MLP neurons of a small language model. Each row is named by its layer, matrix (down: output weights) and neuron, and shows model dimensions 0-255. Each number is 128 + 32 x the weight over its row's rms, rounded and kept within 0 to 255. Numbers have three digits each. A neuron's up and down rows have the sign that makes its largest values positive.
After each neuron's rows, "fires before" lists the tokens most often just after its 100 highest values on Wikipedia text that the model never trained on.

L11.down53:107142098146147146116062140114104123216120193145208101164169143117141075112100109128163118102130127165147114140121212148163173141135121170104096157139113180133163083135111120118097171178137170156095098122131118151134119111132135081134152120099205100141121074157134122182141131086085120159100101138161140197176151063110111165072069134094170105118172072114125131154199138143096110102158156132122177149118172168134188198143161191204146148110205163220113115154160134149105131129153136116138178111135099168101200155099139116220106154142107120118130104096119195099127100060110078134110105108104168075157133168128120134127143104108120167126157159134185174124130089120172061133136118144118130151119133125145120128143137124148103073134168147134079131129108140121144106099110114
fires before: "c", "k", "i", "ion", "s", "ian"

L5.down259:120152089138154172096098104092103125166173143160151146174048126138147111135162144109104125105144101135120168178133130122150168111097117116132142158101135090132135096055141153101088056157169150138125094084087185129136135074165165130123148114129174160109133129219199134160112126104109172114144135123090108102164127165084159113120136193148154140192131115152115116175137142170094104161130144153055101142124144147125176141120082114109104122140146101126136254176122147146086071137130093105094131078155088174032053149148166134150182122167131152147103172122114171126105071119073098119112063118120069097103098156159113142172112143125099114123053180117128096181150133116089091142108167126142134133140127164171138083112173128092127080069122154177120110065126131117145109117100132
fires before: "ess", "id", "in", "il", "e"

L11.down511:115111132067141118100057139139207077094110116140186115175116064132117143120154091130131153103115158173134080148132074140097137168168129144106173102128103111087114144137100140132153179097126164054156126161122096178139132122092107106064108104106152133126098148130156080119138161113109173126136121140148165097113141125131136100143133179120147134078179141113120152113125125153170156108108167109148159122114100104134074129116193153108149204077165000108157120118165122122158165116129156158080178158133097163151152087176082100242125137134112142074169119158151159105113143133179173143114147146086147184144072105116133100150099157175131078103175129110137153080151055144165156128098137111118112161128104131181064110165133178123191134078077146132096125187150153152122109110133152
fires before: " (", " |", ".", ",", " and"

L11.down289:160176117120070132154117163105151123136156114090095137104122099204103138144122092176106125135123114142173049091094142111125114088101146135101075151125151182129121150103166117144117135087144173128162129146142089119155177140111162176171038146138174205124137107172087108122121172137134210133104087086134175162162144131139145147144127165106074082161088016189120112101144097115148079169143186153189160155166124106129127130098094154105097159087152131119095109137099154099119150076154163108080136115164086151134123156171146133078104129087109183104158118108145128130164121124098148136103161149099101095159066140095141110149063065105161093124124111174143139145105142124130096131147132139204182083132126139179135173097105164147171136139181162173117094197134094127131050118083096
fires before: "ic", "e", "t", "ical", "al", "c"

L8.down509:124090118190082133172160082148167120163155094123098180113169095079088132125110119101163087176128114159117124108098241095145164086156139136119126133182135190130135076150106133162127141103078127089095106114212113124156151101140158178160073158137200129071102124089036163140113126164145138197097105123170154165119131176163111137135142132084148130168109095087122111131077130105112092148142134133149137142117150089203155122146165163148125142094145153108138130143139140065118099165104151132139160126163186061153137192116090132162115059170188085186139114152109155149188097131092158142136145082147118177141116152107159145158111142127129171132178108067150233083134155147156080121141129096114185087107125138153125181092091125096120138099133102100130121097137115156136157115137130
fires before: "y", "i", "ies"

L8.down327:147059134145129075134124179127083122166130103132141134125115179143131153143047154147090120123136184167141091157106130121062106132125060111096063157136111108093104156119165140154089148117142085129153111072160086105155181167111148130184125123140141096184191091192130115128122129215152106141156113172157140142201131161136100097099101119128162124176130104125155165170139159112146170129154192094122130134130126095118130177057114166124090180129154172164138169121044163153135125145131130103125172122112116130142138104135096142129134110175138147134076088202106100156128160157140137133101083113196115141124142135137112169141104128129162110091194136115073145114146089180104140160159173126110147088132131100129050176156147080083104088182177147164094135139062205179142191159127168
fires before: "t", "or", "-", "ic", "end"

L3.down360:103137099150173112136142143127135149129145164131142164133115039121117153124174141155083100100106166152138176145136144097150106094072071160191096093135147139158096084120101178180157104164143124094116161123058155107157162140162141100116157096174138183101092072120130159159091157167125149065118122123196095127109136048166116146151114167156198058117085076089139111190143068120130081196150170198154133146120150144123127120157150132107132149141137119129123120060068134164179140129112116113155117122160159168149105151126151100140111096144114116130125128136107134107132176127058098067119140134112117120088066086107083103114115118121133149094116162111105123130047145149114070169177119130058064126166059110113122064084178090108118119074123131092071157180099124162142099115152109
fires before: "ter", "od", "t", "it", "ain", "c"

L3.down46:114111175105095145119094114111121110095120129168147086125215121136099141179125105144062110068146101141138135107142089113155134144149157144144158170139119139169167171122109087076098100097099120205103151099175095091141191141188135108149000083186111163122089170122136057141154199114104120115126132149079094162084138145109132126128134137132152104099095124148138107082122123149114099161111140081117191112101159069085191130122128123199129136067108087104131101053127186166130050170100113092103168097110144133168112139139150138135091169126117088130112139190153099083145104098159143158154086121114099153106121072143102111126098138143117181112120164131133113044099188164096125139117108152106165150146131125159149132113202105122176126123131147135097084144132107151079072169150137
fires before: "st", "s", "d", "v", "ap", "ce"

L8.down211:177112088177214136120103141175129123161067083150095148142146125118205124096118101141129083127166094092105108142096169178133141160123110215156139185078082172176139190110131104140136160138086099085143128159096093140174126150072114128117133113106107066166128099126078116087071117176110094168129064169086123142133077097109116095155121156104154150158170140086090127106120153131166173177090149187148166113108119099103112125220138131089106170056108099089161124145172098124181152150101136139136095115153148154159122127102118103188078165206153126111124137144144127100138120120144075147092163163082132144088079158151175168134098167146121111126127152118150133116138083160100144086081119135106165122108110109150136161128180078167150038093099100148149154115083179110159141122149144
fires before: "ic", "in", "ian", ",", " ("

L9.down51:170191111120130154165133100114171125184125109136074110109153133100130184097095128138139089130147166170148101201108132149156134116123116135151119087125100174160121097134145074172073113167101116125100133106077141104156080131092164131102093146096201123106160117104174135071108108107147206156154090100125080084134127136153122098099065164134131142159206128165163163171109124151174132073118139148139036186116105189119121104131115109155106050081144161139176111113146141183068090127129150130195103165129150073129107106091165105105106126207107125119123181149103128155165143150093118165086092152124170204149158172111154137152130136138147132113111153132105127123144146129136139107070081148121126178203099125157152158066183119109140115065093125134098173130192084112070092151129126
fires before: " |", "es", "ies", "y", "ent", "ess"

L10.down508:115113158180145178120161081101200172092106151118134170151176122159094145126049188126183112108160140148124070083054135093098150182135174122130129173150180170157104123113148142112128121112140116196100128070156130113112125184131117098146058113152126168102161122126050070107136137125107116087148086092089119103149116114124108156080092142150142140110123130120136111116069117087139120147122158131130112132049092100086088124111155205118110118155082126106088096175090163196103138089149086174087146127139176160054087095215114173140146153118119124137141107128119184151100056151116124119198145151147108137070131081111107173125124158136191123179144132113142114133099134121116141145111081132182158106087167125078106085071107124132093186107152151163148138124082145170126104120120162
fires before: " ", "ver", " of", " the", " s", ","

L8.down153:086182211113163100129154156099093107099165162183125115113106145167103117109131083130156190095157137145083147123166155120077209077126103175121113163130175149106112082133126101106050135093099137111186088117153170196105108095123147165097117092106125064124088131172087120146150137114104156134150127106126125125143065069130127143150080147173106120152166102085173128117140124139121147154097159112137046169078177198171138186096148138129137150179169100162132190135086133128198145133143154103144108157097105176167120131105116088150147073167112144142132117111080099131125135134157211172086144090116113159154106136099064134115154103211094129109133136120067165138126130138105126126164071136148147130127053135172150140091126172147155094156102118107182127143167137149107068167171129
fires before: "al", "ent", "en", "ing", "er"

L10.down131:109113125112157160130122073145147174198178133125107180109126093113169157165145125136136149116156117174175186173137143107094121124091135172132155119224138138080187179168117179115132149138118091164130070083102095147117128157152102126140108137133078125108124075113181102162073113156091107081140125149117130159114150102113096170127145132145111128114149121137101126162092138070142130135125069119146101142141150105153121101165110116115141136083116121136136197171084122069158114173057123110094170113202108148107156124204135120148150141144118140150121083105116106158090080174087113193121051141145088080135135124134155118123116178102095119166070106136139123136176114088196081154063133109164121111053181147162184118096176114146113116174160133154164208063173093178138076127169132
fires before: "h", "e", "in", "im", "ad", "an"

L11.down270:120093090140146112158114081134175155121176124085104181130189103146105178139115120143130112175042126142171070142154157125143141143096089097179126123149112146135182178132153174149065103147138078143061164130138127151143103142156081155112126095093126153124121128103122096149168131085083110129122120119137152051109115099148133114108090137096055089103091182147153126093127132165064081142124097119167148127095092124153092136094131126115088081172132110185122135136083180076098113137161146082110123116082108114108131082125072151192128136124107150079101134138164116147155113077152132136043143114131175061119198181106103120174139145186193125156095183051141119145138079128142117128099098147126134136184122155086136083052125133106147104123156184111127099149097157176135085039124165
fires before: "0", "ch", "if", "ork", "ic", "ff"

L4.down408:054108097118148170182126161083091153104154059133132121137139133083094123110136122178131076101089149130095123129129121086188094091126189160104129101150156089168168150157161118102137063068154117125151105076093124097173079051124107125138088150116075123124127116157138158144089131098154134114108118155147137152169191151077135108073181057095046143179053130111111157127122130105091108083143161122093142131129157118116129175115130101089169060086114168098141160108161170137162117123128108124108160132199092119127111114140156135121076121128126084141115123148103131091171164139129106084121103147132171123153106133132220103111114087159147171114184151126127199176061103106156123099119130123110059156113067201144166183164140118120113072150156046141135113109126165087111127123123125
fires before: "ear", "ult", "p", "our", "id", "ul"

L11.down428:083124146141093116143127111151105122128162090183107185159126075100165073126126141137138106110131112089176190138111172081168157128148090105131153163144106172141120138122093106139181147119184154120132123097147150174114122115161178115130096125097146144107109160144123063128152082151158125178118131051136151139138104128198119139132113142102077087219111124069186134077105121093100136130189153186172087166137157128126118161129132135175136117132130179139125119174098165126067132090144155156107137098130175182164121111202100103141094109099111117091156185063141154078115158125071121143129126119066201103149123142089142039091124128152102173111170115124109126071133184103104162139196098152045159141126134147179108122173111110103091151104135146111066099085184151136064154104141152
fires before: "res", "s", "ubl", "l", "9", "2"

L2.down64:207165126124091107142101045116124134159143130196121132112147191144167123094081104125109083118130122154119098154109133165143128135085125166112030176128104166127087190086175097144131121150141112182118177154066114154119110126155081153145167136155181138136103129164106118139120126112099151073151118189085045185165159129076111145130088119136126088092098080094063137067079126139120144132154137139155108084094166186074119107105213140144130140122108108137142114110113157126113155138125145182134104116115104147162165103173127122134139151144131193104158073145145106117147144128120099169117127120121139116161101106176179153150123141110131110119136149172090091164092165146129097127090110112091186046182108141069121106120171120157091089125170060166134144085143069080180192146112179
fires before: "ic", "or", "n"

L8.down369:112122120129108138186097137154099105064141095154116209081104095108165140088122104137164106093107191124128113141136134159151190169130154061180115141049140140104100124171104136167121191125156173094085138102154064103132095122117157109156121188088092158139115160115102193145116130107177166146119135114131192101138087140126121118148141108094091070180170147154145181116098118110123182109140148173110145118109122123079065145115161071184131189103135147057133154086139141097144105128103089093089134142134076147145094199138105099131134127105153095170163120103130117136144081180112197150099179181147080101152160183066113083107144090161074094117106125074140140148132120092139163172175153121169159083089129139102130156069105128186131111130094120146126140141175165165125117059138093
fires before: "r", "0", "en", "u", "ame", "re"

L4.down31:135112107092162214136073094118129157107148082148073176122166077176105150169134144137148184131122155097094133127192110072129142095099092083147146153097168150166157184103123125133193157120135142099091106157209110116164123135162155165109137145174166134096115125149120145117101139169126157105188113183132151236155097117095121057081098155121094136192143134111097150126117160128131115128167159083132144107156130166154184099181129157139151119164136086116126120142072148114120139154189131124139138098159133143134102086140187132128139130078129165134123085141136147185109198045123127128172115135167108132105113148105092171170192158163137079184160114174145162103107123096099112138129133157123173123102098097058136097110136161128190132132152098113168115106091076147150157120160232
fires before: "k", "c", "ess", "ce", "el", "ro"

L2.down506:148122134130146129130118158153134089108116119150170134121116114113124095098130117168067148120165148140126128175133124152168113098097149173114101121133099170104136063122125134114159128157106103052084134107151145116165123156128144153105148116088129125126126141173135111188130124206102137069096106133130151144120089067161088166128174155104135169147166129104180090078229134093061190156086173158136072113129144111082091122137093159102131124153149109120161144125190103142083090147157135102103120173083091140130146172173132064071036168121179079120126154132143179155142120104168079211135154165169107115138165140129077160127072118134104137070112122069150148155136103143181131143097096132109150144161223121191103166142136170161111196153147110085097130148191078161118157132173104
fires before: "ia", "e", "ad", "ey", "are", "is"

L3.down13:089138150134102206172110126080198088121147135126152189076145130160102130142141080146172139161176090144087158184122126099120109172116133154150163138117098128160118124132104080099141110101081190149093161179170126091123134148092158200157158109142106154137089074044112109109122143090136130137149140194129087115085096099110162134166134138152127085174133115120100150128152130153064060135121112184104144117134102120094131125077132106141120128133072165178155104111131142187124140069102137160147134137065099150085121034137096155155111081082142069078097103116144144198136112118068150136101121132120111120160097185160140135085115089129139089194123114166094097143156145138155129112144071140190122072149142129181092129124086111087139139124136162106119099189214137154149116067159079
fires before: "it", "ru", "an", "r", "e", "ant"

L4.down57:174156108101102112176134090106204136109129135080161125095096096122080117129139154127080140138120128098076112170127193079111162186156126096140161115146155175136117111084144186142186131100100171185180136103152128144086130079189141135189134160109118185158131056124129115093093143136166117166134076148149117158086133125158171150137163163062202139139110102127136127195088139143076123090175145170152109115121126170119155135120121122120080135126138052110141119071130135089138139086152148155138096153159159183108144160105158096164155116097123091120189163162130130116150068093142102146099092071145162117118135094135168162105083113138145175098131101073122161066075176100097067129155116191045092105152106170103098071151144138130130098147169144112115086135182143160110128184169148
fires before: "s", "ter", "qu", "at", "ed", "if"

L5.down366:127145154121115162104072182147132101167132125155109150158121109123091115099157172110165135149130075082122104137094123127166109158153145105131124211074161203139106183120112152113135123122142084138110078130226142131137129110163068130110125108161168168126101112160110098161114149141097108095147110084131194169108154169176137120116156198127130186096144093132133126105130145123093120145177169149090133127082106114109133204192100194200198119109121138146090086130130199145140126134115141126104111110098170125119061137114104128186088145149162097132081171117165109145116156127074077145149092149094148056079115142175142150147112105111111110104160131121163140126096094127102145105155101148140226128151109114121106118079064102124148138144152126100079107054037069114116140206118112
fires before: "t", "s"

L2.down430:099176111084091159116108172111153117158134180081131140089130099165084152162106110163155069163160074196150080165152121136159139063160132128146061164093159152156132191171047105153154159113110132186152126144115168092111149108114043162105050098158178136114161118142080127129133088134112181141156123152117108144120178142102130151130161075077070092169176151127158131139173078108113092158120125115120124168133147137143134137125089135179096100100118163159142120119144110132094031153122147063119108133188102151112164157109096093106150069134102132091144170094105140077110142122123149133086082147187150095129103092137154156094125161067136089159104172166140128151054169128139153128058145097102104171113115137161111135124167118150123123150155103055077126067122157118114101161087138
fires before: "y", "ical", "i", "e", "h", "b"

L8.down67:183103103138138205168091123119128139156165127146106160087118149139095189130105120131158065122094133146109138069140106152124114083131139110141100143094126155191176147116111151151185154095132122162121096154132115141108120140127112155050143155249114091081080113123117117095075132133110123166072117120131109158064116135141117100128134095110114159124148110172117162101102122128107118129173091149146149081124168097158149088110034108122121147049120079086077133148177144134153133147168173058164067082126113171136124163107062170206221137140185133091133147176166083114149082141083137078103095107087135114113143134125147145071153123102145167116190110169059141138150129123120153146103141141151141131200168123097167087126160141129102125134108055156135122106127101150146076143122142
fires before: "art", "ic", "l", "ut", "ated", "le"

L2.down157:117144117168068069134113158098151149138142185151098147091156118199127116144097140091103169167168185166095132161073180164128152111121058185092099111140070107102161140136130088104178106098101101080127135109145109158168173123091141175093192124172163105214147098133102157082118109099102152084143119180149177167106121156153066095128136112187101126171161149119134170182175143115143129090154135138131149197094100146154102125113156171111149119156128139111094125132122090077096090116187137108188164142138145185139162098118138101144167077144155129102168116095098120145160130119068143130132145156122162135145142127147109158094127105136153114139217131100081126153118131173125107078143155123203125073168151139107025161092110141087120100148130125146156121114089214091089099092139104
fires before: "it", "er", "em", "ru", "on", "ing"

L8.down259:156116104139170079101150178140103122129181121130119102101119105106124097118106180140144156101125143136114119134190158101121073090139134113159143114111124087091199110134106115106189072175113142099111106151142160070094125135114110132156208209128156122102124099111127112130157156207122111115093110132161137164129184179097081037162152155146159165151185133145161191114114117123074102146114098124104106118093072154105169164104186141070134116108145111172095102146136103079142101137171119118159113126150158130178128099135138129037155130118086144173103105134098059120173103085193146165077204184108164076153105118174096163094122126104097129202152104087117179075114149053061090071099161156152130085113144110124102107130136132137108107134126128100127108151126120095128081095099129
fires before: "on", "a", "her", "u", "an", "er"

L10.down411:119133203111142124106120191054152083111073112120122084146110107104152141162147170137142159171167147141070086108137161192135102124112152150119087150179081092220144131153193119154112130096174139104116064145083104147146119144136125199107134090122133105107165092130100154129054152165121154099101152153123098161188083187205137161098096131160145110144190117123114132106114107096129132161133129131138131165167131096149084193139074116150073183139149136109156105112126099159108180107163105092115113127082122159135017105144071136138141122158163166057160110129131110159169110159144109111096172180125158137149159130140153178139115153199165184116133046092148177110072157109156131137118155133140122115085099068120131090129138122121081142132115074133147173120073129140121113150136125
fires before: "us", "ut", "uc", "er", "u"

L11.down467:091147110151098096039141134119167169121122105111114107135107150146124119147157151142083089147125123129087135138162173126177153155080114124092118100166122210132122147109158162160153112111185117172127113106092124102165080108121156150093097132156119139167037143126147113093138117061072165155086094149164103069137116054171093188134103148121217118183126120122160187143131130167108128140094132129083110090125069164154122151125137074120141145131108143134093123111159138099162114092110144158137143122160110089117087123168143148083135180123157075129170077146127106072154088175170139135084066091164109143140098182049158141062149179126139181076178069137103138169119117171153101155105151106149129140092148117136151083168112146130067136115058163114096203140114070162168119161132108
fires before: " |", "at", "ic", "ot", "it", "et"

L11.down1:096160144193140069091143133151134138151141133109127122126138186147119102132150102092138121101048136188176082093129120134168151128124086211207091140144160136123106169152067140193115094141189119121115145154143161184177133105095120077119107094151164112157151139150088097154179159158142149061122181110127109157112115138126138145096143113094105140093161169114154180145104189155144178137120188144168120119187129136163141129120162140158110094122144145113172136120130119152186124138133084107096160158094143139165127160119111116186191095068104132185137160174164138185122153118094084130088132146109149091151149138059102159101107067028097145126153108149107103134124120177154134098166153169153162135171085106070108072138084102134125123152153094088071119169081161116136164197096167
fires before: "t", "ion", "i", "ic"

L11.down277:108108131118122130130166073149122165074139149107146067082146147083128095140135148105095083132176178106121148142104140200147180121137180149128130155120124119044131147170123140179161124109101179087146059142156153101130115137158131121115094165074190075168185105126148145156141149126110093133088146086154129146111089155165097147127129096077080106126156107136078080138098147141082084158148094165177104133170127067150128159198143174159121100087075207144213090105208100120135113104088135180118190147145156104100168136144123149132131142138138102114139145100098122145131138145166198092087087127144109120135083061141092098203145098145174120117151176084142200132111073098170165084130112142053117185116123146141111124089122151150145105066145111158111094129092127144143111127119118
fires before: "ct", "pr", "ep", "ec", "ug", "ir"

L4.down399:190169140169116138119165114111116166080111134142135135114093100103109110091121125121083174147133154115155111096127138109132143104126149108107095150138171117132185130182092115134166072125089135115170139175106092145136128121120170100070068046077167141094137130178147177124178150130036138105174147135124104099136183129122111122138151109120151194154177096147159153128174088132137197123148107088081127088126075122109132178130171080092093137114108112136156191176141090081158082117143153112143124104164160173118112130133134098135145109114123139140071103111116170129152075165055143190170146116184131142140187094145110082175123101159134122110085104051090138075180111157175120108080111098132193135181164073206148184098127121161098148114077170131106102179162172099096144122135155
fires before: "h", "ord", "ad", "ep", "ip", "are"

L5.down492:090111067167174159093129081100138209172160140192096150118109108196106148111114190147160141144074178126120085147166110196077132162119098120135122131135102143142141163114193166137101126109139170080116143157138180185146110108110129107089100144131131079111148154140168140133177092151152165101132180127107134124147118141165056126156126178125141127122118186124121142120150113149059126132119141160142141148167113080145192136090136157105104121171093174163138088134138098122144067106117173207079079103080121144143115108149131084158160169119118152184137118081057119186200152119150169094100137094099140130073142142126087109153128064147157111115105122106070097110133170105075152104124074126086155115140104167177161096148093141158172148079132129124111085116147110228175145125088099
fires before: "0", " the", "ic", "4", "ing"

L9.down66:156138218078209137158184147166141140098131192143131134068141154113148121120065125130125161174093120121118149166125089128119138126079090121069213140119111096090107146091110068165137103119117127135095091103158115076157139096169116127114176133150137089110194145137108086148100061120116127090103140117144209093067120142157170167134154141142153153218125121111169136104127135105111161125139110048150093089097114139137150122123121173130118177169129196134098136171133107126116150103139154178123125134114178130104200081139117169119152104127154120153074129076082162096089103117159148129131095153137107112129150146124126111199196125201177050126120059048109107123137157120119146081093112104099150142119077151092110139096107187126196149146102130083132131104140134150127115102089115
fires before: "ov", "ct", "ep", "ic", "ug"

L2.down363:158082169094148128104067150130115111134118129069161199102125114119100168175128168119128092171139163115094086169085165158167143110200195129197111147123118152086104123158113090125134128122140162119132112088090125156112128092155107138123076114181127191197128141135072059133173103123092117155121118201138121162083147103121103152154151129163113172163135101117105155094133089130105128118161112082128102107169141146157091177056149143167071142144216191152109131109094125136116138097167141159068101092182135125172130083193185115133080063148154172132160106136119153173157154094145089115112159113097149115070107131164223137116179134077198172149145153146139060132167149136087126084143133137145177120112126152107150103084114180148121099130130132123110148099137132076104137123149164
fires before: "ic", "ch", "is", "ian", " and"

L10.down25:118089089187130125186134123102135146104131089131075164148110119115103196102057071062141102114148136114025118119111145102120135101143096121150071138121084174152120130119194111170151146112175123238130162142161119091151091069133125126101109128135148156173153175104138067143131125156054101109103118111163115126109129070120138107090062156088103077106145139209126084092139163184081151118143119147133087064125073109111146160119142135164132138068117176132120135130232168117176087113116133091128157163113128110118109153148153122115095116160130140064154128132181108123115163114126166084090141094163128127150109124138178143105163099105168158099090179089099097138147141134101115144167116208146186149151104138128107095102158091161127056106138170102141134130146140173121123172153141
fires before: "ic", "is", "ed", "ish", "at", "l"

L3.down365:113131069175174069131122150172125156112099085117148118168118082137140151104131139150149155161147101134188125091123117076149099149118106150180090109099158144114176135147087087176138050100126116122126144143092132173149141149141171164114096084099130159156111154123125124190127137130135176118142147213139143126127149120125168204209117162126180131134092117127131146092093123126129091053153107110160169111104159113105130149185116159161162151059098104077081117122124157169114094090116126134126154072172114106140166082163118186181140076113156126095119197102159099077050165171176050095127127096129093192137097127131119136115111132106148108096132134127122153140132084101131116118091171105131193129135103136121166095136121026145110160125148088144116134162139106214042116158182138
fires before: "g", "t", "ou", "ter", "ess", "ts"

L11.down368:165086120132079134102097192127164130156108117112141146095151151071128132142181061144146151123189146130193104114175094083110117194127113109120131137127137135083103127135132156110106133105113164117118152168129126098147076147141157116152049147075157148140095182037183126160146085165160093152083096103156031095145131119116175141127167119116142137191130155137106106101146136107094120154142141110141156139131067164098152105057117134097159155103148119139111100112177123030097122140137161136111121131119129084170113103109126156166134152085184152119157127071157103100102147101157142165176095119171110134077100068061187140128144121081143187162090152149133132147074153152104103141157149158070113102095182072207142171150091091121149138178116172115088165110204145142158125107125114
fires before: "op", "art", "ill", "ud", "ated", "and"

L4.down45:127153064149142167093093088164210122191137136165180084113101114158126122093111127164173113119137138177150137170146173105125169085113098100082110131124161106164156174222089117115061165107156132128149108114091152149189134122167134132113112113128195122114131116127151117115121198159142171069147087146113097139076134095112131109093134096211150124157108082120173171125105159108092137101108094073092113130129126147145178136125150123117078099161176092148154155159127123070123134164182081097084026105169194155149162094116106137144179083084083123143130140171174128131118085107114107111104097157115170136131134143124183218153154145142159150137136176084147154143180124116099138122117125134104131184135097147177156135102142142116121100105163096136076161144190140109101186121120197
fires before: "s", "ce", "c", "ct", "e"

L10.down60:162094136060100135143146143088115094117120090147118089096100150087138170106129114060104071139157148134113047096114197129154149144171168119140044044163180129146147168107133138102101152098136155171140109106150156097131123126155075140148089130162137188076157151082084129118120129119122150152135164151100152147130131162160119114148142212091149125153088093136149174104166149145120135098114130134132142179061126103135084113119146079138110197118133137199123169161114127068071109172122156122107163151050157051164144126107102136213088117172213135151158150084130071130134093113125130132131148170144168099109114155086122124150124178092106075120158127174152155129084077149129071151114162133112199125111122105134153115149083136196138147076096118146111130175122062132123149137116151
fires before: "y", "ry", "s", "ies"

L3.down353:087114162174136108122098083095116152083113131147119124166094182177094129123091108170105121105134142145133106121094155148083162130153165096095135172085128067155119136118113101172117108132095165142120094131071106128139122163136117126143123143158108103093171170140131028122136136143098123201083124108114193201203136126180128131082117120115099128116125110100103130134119065123146153151109119179089131172101146110124112147099134128132102126123104122185116128164094179071126120134114201158120138061115118155122167204175152159139082115123171118147188098109117094123147108099060153121123117140150161113145169154067122144123122173102103066198116106138142138156107131195178124075122183155115173111181110170137196130069184137113131131131182066204126138143105070127192133191068127
fires before: "ic", "c", "ch", "is"

L5.down477:128168075099122169128180102092145175123141134202135106102127147122150118123176126190142132209093090105086180156117178140169144218141089083105110141136180076180180157099146103152170140081097088165109104112174105104070102141152092134122137105057111135141101054111127155099148079153109130132099126105148171104169144149148188173123114178125181194143170097138131070092132091117097162149124134096136179126107132165118169131159123168101149119156143116130125141181106154139138070082176103140088137086138109107118084110087139137105148105075054073128102148099139152176081127113127153141130118119124161110103049148087129150111135085096105144148102155148154080084109140138124067164064068166101081154135097112073113079111111172089116133148152110083156156163149122145154128092153127
fires before: "w", "h", "ing", "y", "at", "s"

L5.down310:192140120136202152145076119070111172128082144117148118140181130139158133168122101154176170080135102135174127115136167121124122112108125191139119110194085159153111109166111145156109102182106096155145134173106145097137113115069144122136093171162123077068137118041116114192152101156167110081118181126134146121146184133125189185153111157166090082061122116093180144171118062173117112096117081116109116133128105189105186120075161174132114158088139103111112153123217087050136094175136122128072168125175149069100156097100108097147137154106126125122155114101074142131091111147119130162131108092116114084106120096106136087155086120119080134104114126158146149118117119148092151147082170117051174161116153104105139099138134068207152195145139149144154104151101101130152173108121139
fires before: "ed", "in", "et", "e", "s"

L9.down32:110097116173127144180141130125159133152162090098122214091084139115107168099106065117187065113129115139155146119056126141160127095107083127181181154142068127118141110103139163159070111151153157133096080117071135087125129094156122182131142079079153138094177144092115136134173151097186110070075141150188122194132161108147105141180153126090117105081173139160112105105120086137104086075161112173165101146120120074149133125113149155092114138076151147121128116095109128108100133141120170086157072110156125157136155127100098131092123128184098173122113146049162133167160152096141113166140100165088152115125142090108190143168133099164104100117076123092126124154154150117103118103094068135149135126187086155087127183064101144049133086101129131179097120102139079180146117066145203
fires before: "y", "ies", "ol", "ec", "an", "ace"

L11.down22:115114140140118148112220116189131135115138106135119106110116141156194117143149125099210180133108171079103095153123120158092119130153138147153118064077143142081071150098124154138126066171102174099147116113168149126083116108064095066154046138078123123131206137093127169097169089140116162196159125106064169069149143075133147120141075129092148135149081134117119113089174144134153152107173104185121141119129159173103115132121164076130150174129148108102150098072085128117120150165090124105127117165129141083095072135085120104160140160151103104137132128134161111138180171119124112097138180113130132103118149125076056109097119115204079097089158181122165173190164126103132122189140140122137122152106146068202105109106082127121139122071104148171116110132134122075181071117169125
fires before: "r", "ame", "o", "u", "en", "re"

L2.down112:072153126067144116188162148122125192077150115102161081120111103103153165075182140146149112125151085107133094116093118127105118177109133140111105119170084099133185134173130110051090127097164129130155142108117149137139123127113160117114046164215116142100125096111115224150094119172150088100140071202152071130122134045154197112149158153119114113079144175142191160112147136150097152136149158136141182164099167127134139116084116138095159131107167152125157104148159116129127102156129104121155093101202107118188118132102100113148130158093175099135133129139114086132144097126132106154173126130088105136186162065135157089119104134184147160134111125136101177105062172196148156172123154149134128130115114140117088153152175052118093157163229091088156091109098133115138159174111140
fires before: "d", "v", "m", "p", "ear"

L11.down103:081123104129119136110045056156200151093162136189118150106158161078156149120150117082101131122143183117148125146074113126116087144137144135083081132166133183150126099111132113132224109095108121088150044075126121146073184116117112135139103132136127115154152116103130169160120189153163124089154118134114146115122087144179165150125099196162115118089124142099165100096112144125070129105132137159172185167165109046068090134083055132153127110103108126124180171173115124131123137104099110129127150140128131121109124134144161148201087081113082159106114091149136110127050068097121119172086114146116161114119133063165130121100184158055135162095171159135096153115101123117127101169183121140173124134130182164092099072141105151139124145117073124095118214110084126077142170119127130
fires before: "orn", "in", "ro", "ec"